config = dict(
    num_hidden_layers=9,
    hidden_size=384,
    num_attention_heads=6,
    num_key_value_heads=6,
    head_dim=64,
    intermediate_size=1536,
    vocab_size=2123,
    hidden_act='geglu',
    norm='rmsnorm',
    norm_place='pre',
    norm_eps=1e-06,
    positions='rope',
    rope_theta=6270.0,
    rope_fraction=1.0,
    qk_norm=False,
    attn_scale=0.125,
    bias='none',
    tie_word_embeddings=True,
    parallel_block=False,
    init='normal',
    init_std_qkv=0.0256,
    init_std_o=0.00604,
    init_std_up=0.0256,
    init_std_down=0.00604,
    init_mimetic=0.5,
    optimizer='muon_variant',
    learning_rate=0.00613,
    lr_mult_down=1.5,
    beta1=0.9,
    lr_head=0.0059,
    max_grad_norm=0.5,
    warmup_steps=200,
    schedule='wsd',
    decay_fraction=1.0,
    decay_shape='linear',
    final_lr_fraction=0.0,
    batch_tokens=65536,
    max_seq_len=1024,
    doc_mask=True,
    train_tokens=668200000,
    max_steps=10196,
    dataset='wikipedia_en',
)
MLP neurons of a small language model. Each row is named by its layer, matrix (down: output weights) and neuron, and shows model dimensions 96-351. Each number is 128 + 24 x the weight over its row's rms, rounded and kept within 0 to 255. Numbers have three digits each. A neuron's up and down rows have the sign that makes its largest values positive.
Before each neuron's rows, "fires before" lists the tokens most often just after its 100 highest values on Wikipedia text that the model never trained on. A number after a token or word is its count.

fires before: "\n" 25, " /" 13, "ro" 12, "==" 7, "me" 6, "ate" 4
L3.down998:121157128146113139142146134145121170131149084178160098079136148114140090135104140107135138153132161147096096135112120114154131101158118160114092183162096136143145167144107144113111133160157147162134121089123107145116164146138116090070119127148115135115113114178161154082142129116140141122123149134140137146130118139141153126141129099122134072116082133134139146157165149154114136126118110129083106134146124135132166115110107133134138131126101092123105060115115117131109104139088157084123167104170124150139087138132148149147106107097183127122084113096113107112138106162111164112134145128130125093118084109131122121118147150142118106147119103127125179148101128168099109106088118126099122131117121135128130072117129115127099131167100132089118144141106122150154115140127154

fires before: " the" 31, " a" 7, " in" 6, " as" 5, " re" 4
L6.down186:112101078143123115078118161147086149106136126117114138110122121177166124111145155121130114157090131092100140111166144169170101127153156146136139156122178131126132105116158164165103126120121128173108120124126149141121150162149131131132114113123116100130124143090120102107113117087104137130119093133139122131108122081134120136144155108073166151086092127093087144140122100101102144105166108134140124128130129090140141100145170174147171138142063107145187134142156143111137112130076134075127137062153150153123139119097093125114160138139115148131118122152075114154112129138091160135187139110175140147110135129138127136121132127129136109123089159086130125119134172096123183145124127126121141149148116077119143116076156136124127126151114097135151126099124138111137120101137139

fires before: " the" 39, " 18" 6, " a" 5
L6.down1405:157188153078119107181144112125122122125130158176143148137164075163123091089112144165139153086128121124117107113141179157093111123088106130085090129137182075108148150141130120148147134133136119128117131139129157115150148145149124148130162121133120114171128161133145131119145145142128163080154085141163096103119160122110120149128099138124120176114119135138116128106106105150136116106102136128124133127107132121116137147138126125154139092173016110111162132127199141134088110126125126134123181153112140138115140151147118127172124152147139132129121109131131165132120124088138147121168117116111140130157122097136150098090108119135148109146162108118139110133137132103161107164114101107152112125125140120141140136120141179107113108129141180080147153145151119125175093148176139

fires before: "\n" 24, ":" 13, "er" 10, "or" 8
L6.down172:098127099176175143136177156117091129123127111167119150122139082143151102141123145131095131117125112086151167177098146106133141178144120105111179171157107126123135086095063146133135127135109130129154130121135149144110098138143105150102123116156119144128134145137145149123097084150155144144132127117147119160155104106126143136137106112113163154093136146167140125133157134111102144095113089083108104182125115128117117096144150129110106087083118105138096099104105114110156125133124121121162103147115111174134128144148156113143064127118124178141091168125111147148090136122142161122093087116108109138102113140127170167107109138133110114124127128134105155133146129118118131127147104132165191122150114124090100099164083136106119102093129110116131089112128146118145109140128102

fires before: ":" 46, " /" 15, ")" 9, "\n" 9
L6.down1519:149138093112144110111120145148129139093177137139103116131102121149124138091115105129132128130112132149150144088158160099144123138056136171147122103113096159118154100132098118122128111091078138157108096116161137104121068113091087125149161146140133090112132118121131122101091103111116163106110129139158137119093128170152152111097071116099101128150108144112135184109159125116146140097166137176169128096145139118146145134113156154133121157159117145082096127110137147092154160159112111133148114170123108131108168147151111103153120093135142089148100075132141138161140153122115133150127152128092112081088100133136097173136149150141100130111148126129113159136110105120159122098112122128162131151165118180109149092145111101135144168164084097162086126118101136091143141106142115

fires before: " |" 32, "0" 14, "1" 10, "3" 5
L3.down801:120176145103141145107117079151149177146161143136159111111156118144093125148149148139108132142146123109138120121143078113180149124122075112103113161101112111118097108092113150114142136094127122145152043107138126119139154099116071100156125090110113145159138129131163125109154120087137117121122124112182115129090126148115149130114091125140112152112109105118104149142140098104147116121141133142103150119110133131175137121117151123076138114164042103112110117116147123104151099167110134171164105138149113109115118143113084139137105142144119159094132091140141111177097150137116102147117093099123103120130158157079120142172154150130119154125138158123144096113120095141104098115151112154167097140146102148128135099153144133138138150178173143101093177143130113123134142129135133

fires before: "\n" 28, "|---|---|---|---" 24, "|" 15, " the" 4
L6.down1327:161128128097100141122171134131110102092111132122145162099094147099189106120133127103111150123095084124143120156109124149149129131152143173115171127120137094137081180147097159147104120116113135160127124124110129112078119104081150139131114155135159101132162119106135081114108107123109074140099100095136092091129143132092111122101128148071133090090158137146116114082108111106122080128109150149106107138093133159085075120160158109124100125098069154125113110153089112110127124128171122084136148102140116094126124140143130162070173144131159093124135200106141079150139131105125125108124158167119135137117085103119122137147147148124169067121100111162125139154125117149121127133183134112164091130129119147083137149133124095108101162158094093099127143104093093151123145165170136

fires before: " in" 27, " on" 9, " the" 8, " by" 8, " to" 7
L6.down877:120103058114148107055129099120154119104160119135113118130142116151091060102087151135120120118125112133108135116135103117111146135151129112100107103146172116156168087143139147118101100151111142122148142127124142113105143155099168125111153151139128109126126095101160106132105177116114157149101154138148146147119104095091100128149111109147126139107166100129108143138124089131180135140119122106105147136138112125100184132136102138151095135154063096140186110139105116099123124152081061141127140168171106112126117136150123109161140107155157087117127121131156155141157154137116141120147115138151112153105145103174107089170127150146131132156160118105093130122116116113105117160136145124122134123094081118117121126141091171136114121122089094060101146151127140149143118100105114

fires before: "." 30, "'," 18, " |" 15, "'" 12, ";" 4
L3.down714:139112145145150148077134116140146119129096099138134131139158111142131096144143106092136162145127089136149108158130147102112131145126140077157124158105133110107105141153178134114129075143185175140182116103142138169098131111140128093171143119148122153130110167166119164128140135096125116148105123100121117141145153135098137110079109110070120102108152148128057166153131149124176119136121107136160077153105133099111113144121163110143138100127117117111154108178082124128096106118160137136130114175100113061150123127124102135135104123132129142122114144118126121149105139150127140122103123136117104107114140171102103114133138123095121164131117150142125102127117100103118145123127157118125121122143078148150174079136138159137152164151123115111092170096141071134162119142133139

fires before: " |" 29, "." 10, " m" 8, " km" 7, "%" 6, " ft" 5
L6.down463:131140164142168082116109130147110150156134106129137141151143121133093118085181125135108135126103136134157110123167124178132179154145091149154138097130131149091112123142117088113089133123133097147144138153170151102107132112136096139130148167109126161171103112141083154128113135126078077100107175147118116093129154126096141100115130155135111140169098129148094127120123147132136098119148124167133113115123124125124111143164089114149129137149105147117133118109101125127138173082097130150124119127119163087124132113151148156127082109113142117159161138084118136137109162148100178178130134141128077107131170122113113149091154133110140123109149101163122117127130124096111094160112128124085125150110127096140088125127122142122126178169117143103095137119121107172135104172137140

fires before: "\n" 56, "-" 16, "|" 8
L6.down652:134126096127136109143080156162153123139183118098162134120125087148107112154163119112122130097132145163123124146123154146146072119077128126138133152091122112126132156173131139114121127135127144071113145139129113136146111145160133155137103128115141120156109159133106149116128156144138126101146094139138151126082112094130147129131138142087137120123114161145118138143161151109135166103084140166113125163103120111132116145120109127130114136118144170146108144144123113133108084171125115146136096081149136128150123121121171143116127105135129121153130120139111120115174156146142117119112129128105123134146121115163112153090130119109152060106133062188122113162136138120165142094132127155123130160135174125138111135132116186145109130144128130110133142086083168126088138122109162

fires before: " |" 30, " January" 9, " April" 7, " August" 5, ";" 5, " May" 5
L6.down387:096150097186146105113117099132145138146155095206160105124130144137085117075110124145115168128111155096162096162122158173094125117095146101076164192138097124140145151158127133138099122124163140123143115122120140125075151126144132102103167150111117113114142099126078128149127143144155125102111143155105145142109141128094162135097135151137145092123166107146118160128162163147155122097127138122149103164140143147154149097115155112147150145139099107102126153097150133133168119110149123134149160158148138140115134130118115139139138130131133128153129100095092101177133174154113122155131130126136098123101131128120111136133167139149151130138158124125136166127139115153137159145082117149104154096106139117137113158126150138139156163148076139131116136162119163090147119171130122

fires before: "0" 15, "2" 14, "6" 11, "8" 11, "7" 10, "3" 10
L6.down1365:151115136136130113132110107129131110146126140141120097123158138127152150175126120091109079144156175123089147110126121134131148110124112129163119101139105134113144100124113119145133134195131136114152154100127107138094118112175102151146148178133156147090149086132163113123163134150134158145133167081122111112133130151158130134115116137146114136117159115109130085155131143134137119189124089106117143131128102098141152098143129102139136091126129148124101124129077152120108114135133178069144140089146108157114099109129099126094138107138123154117111085141162179127154119147109136089103131115155101096110087127118142125137119086117120088116098156158134117127122122120102110098127121108127080094096085089106140108120147107145116125113159137202145170102195147125138105123130107

fires before: "ed" 28, " of" 12, "st" 6, "ia" 6, " (" 4
L3.down731:122114121130094133136110108158163152127179141167108111121107107163127119131130163102145094128116103106104128181133141145153116120135081134170124109088139167105144120151140139117124141141142103117146098144142132132091134138111154144140104122144130136182159114125152092139123092140149107102124144164154120148122116127113118127097104165113147169123120152111122140110159074126109124119140123095104126140135091170153121098187139117137122152151159145142172122153126128125149108106104118147107127125115167082136123166161082101150134185145136166129155175131133101175141158116162133152154091142156154117109125147102128151102187160098147103124127140136158109169111127097138110174119127107086044127139115138110157079098137075179115183069126146124087128127114130119147150159098135

fires before: "-" 26, "o" 8, "′" 7, "ro" 5, "ur" 5
L3.down264:108140110115127136100138132124117078149109108127078155116129132124100153116135127154102154118142174129121120167126171129117113114096123160133125133145135133144117096185130135131133091117106114108111108143111166130085106104115157115110109141149126113098150102183134133115097134138136141143114157104145107113120133157129103173143117146100166069145139096151136140129170091158139101153096120186100122142122109093165138118078185126147137110087145098130092154121083141141089143111133128144125136085148116087141110070128122105124114090099156109167123140146122092125126114130092118101155083175182161116113163131141078134153168108129118103145177142149116143124124154122158187141143121153125136101125133097126097133147095156096134130088129125125133072110134132165123139087121126

fires before: " " 44, "al" 7
L6.down655:160134077108107147106111153125081145119112169103152125156128112115140169108114131106102137128157155162133135135144102140102095086115086073163156132110112136202156130138082145139137180126113119101164159140123138136086124122149141122112182102099118138144089116146115112128101158157097137121156129125130143150094145147131160148152095174118126121115089161116138130102130136158127138097131132129175088133121091112116116156139169095141134093123118123103114095142141158149119130115151173111119166102103118142140175158118099152130139085116129183119076164132167118212167149146122149171131156123126120125155132150079136088155104146113179119122146160164119149137106105098116152113132107149158114140111110129125131134143102155131113175158199126131119141131129090151132118127149156

fires before: " the" 49, " le" 5, " M" 4
L6.down1312:163158098129122111152146164096140077084148112159131133092131135094105138172128150104153122117058144089125132129156115120129151150108135101112138091173114113131138161113136097155120142143140076162131103132139129124138142129119137109098131133163115137135123140118147172137124135137152125143096172124121153106110114092121135147113158140124099131143179140153161117133101148101141091093136142092137091127165142150087158119146128100137153117119112125102163139131147143094161145082129133102135151143133114115121146136100119139122140164114160129123112137116101133136135120132133134125152082137139094136102125137149125121164111120151137117093147123121132134085102091123152125105117118123117105108128172072135136167099147116187101106099154136137167067159193128096126125099189102

fires before: "\n" 97
L6.down1075:154175127150145100121162134173123101140141155153149100126134151161112123100194101123130161089085140149149103088134148139085186110146144118138104080143102142142108121111103156165097085143096166121093129127119119098112151160113107132126132134126156155117103105133137096088111145092152136143169165161176132104134117116106143106169145155107091104122107120133129140118122097122156127117159084120123170153125134129150102095146149119136129146126054093155073087124155114130128139148140131119089160117134109140160089110167154153137134150110118124095133112121111123130123119111148140135143129164162123148111138100081139119158118119115089123103163148170124138123139088102125134107157141087102156091084121112162135118105087143089127121166080092129090163109125138127141138096125102

fires before: "==" 23, "=" 19, "===" 13, "P" 7, "C" 5, "G" 4
L3.down1132:127184145157150073107120140142111131107088135104103108110126115105080098159130141114106082145130115140142158150094131139105105138130152107167135137140156111136139177099118149149114147085145123085170165098080134160140145155143127118145154118076133124109129107129125120138147159125126125114127088067120148124137115103110146111100182135157090130133144142093124087135155126097091110102107165123127138127176112120130090113123106150141104110149067137121161129115096107090101110142154139101128118150143143152136099128118079157085162103096070128145106135129109129153111092175120137135112097144128081143151148074136133156157160097128112116149103146142111067127156175117151139109155129120135105117136111111153138116096102090106126180163097123103139136154131081122126122136135107

fires before: " |" 17, "%" 13, " (" 11, ")" 7, "arri" 6
L6.down303:131119133139143084124115157101127129134092155098111126160091119109083142128154132102104155142096094105097096163160131132182167110152135136096132091109182133197113161130133132110132092135142133190126124130113140113147131152221136140136141149113147104137144149112148107128113090142082113149148091108165126133164150102144143121146138126111105110123176108126131093165111080144153140174153089135154126110120128148150162159122127101111138130093093125126093102114147111160147144142132115166136125141145116104129099135152175108126141191121099142116155137118135148085090139128146132137112151155111101116159157089131145168102155159125109114119132111164138100140132127129129112169118116183168131123124111055105090103155135140092152091137157127159102122110149149136112113143143136

fires before: "9" 12, "6" 10, "8" 9, "5" 9, "0" 8, "7" 7
L6.down456:121122158124149137086131109110135110133098170158165148107126099162141163106175155117105120168126150089154164089165169107137110138125167111129165134106064152115129138178144134123090142169082107105111156131134149103141171123122136132124117182142106171160125114141146131130130121086131161136133113150146093143091153137099149143179109125137130132106138152131097135169143142087111150155119122116155099107120128155091136105131140160092147131130129132128119135112137163112158129064122122092112115154160129122145140140171137113121127141157116105129124126164137114120163137081146119136104125105116164103098148131154128187120111162132149102088128146118130176110103124132131099092117118116156116136130141098096131117162165143109156147136155091113122117132086131151161148148105131

fires before: " |" 63, "." 5
L3.down149:096155155154144126106079124127098126186137133158119092084119119137152181152157086091130137162160110129150145169133114090142095165144125136137142078104076148178110078117143138136166149143119128120129141090113148132131145103122087146124132142128092099132096123115154134137134130131172146130133139118127087128149141133111127149103158111131151130135192106115136097130111126104118178138172116135171127147143120100154117150085121098094146147097092120173078138100124123116108118091113116128098122111121151145137137121112100128117120179142149154133122084105139107108116117134080086133097151187109121123141132107086108125087129121098102145130114134077112081144179131119131127114082145101088119150144123124171132101129173167184143170150091124094116109128112142122148102163138175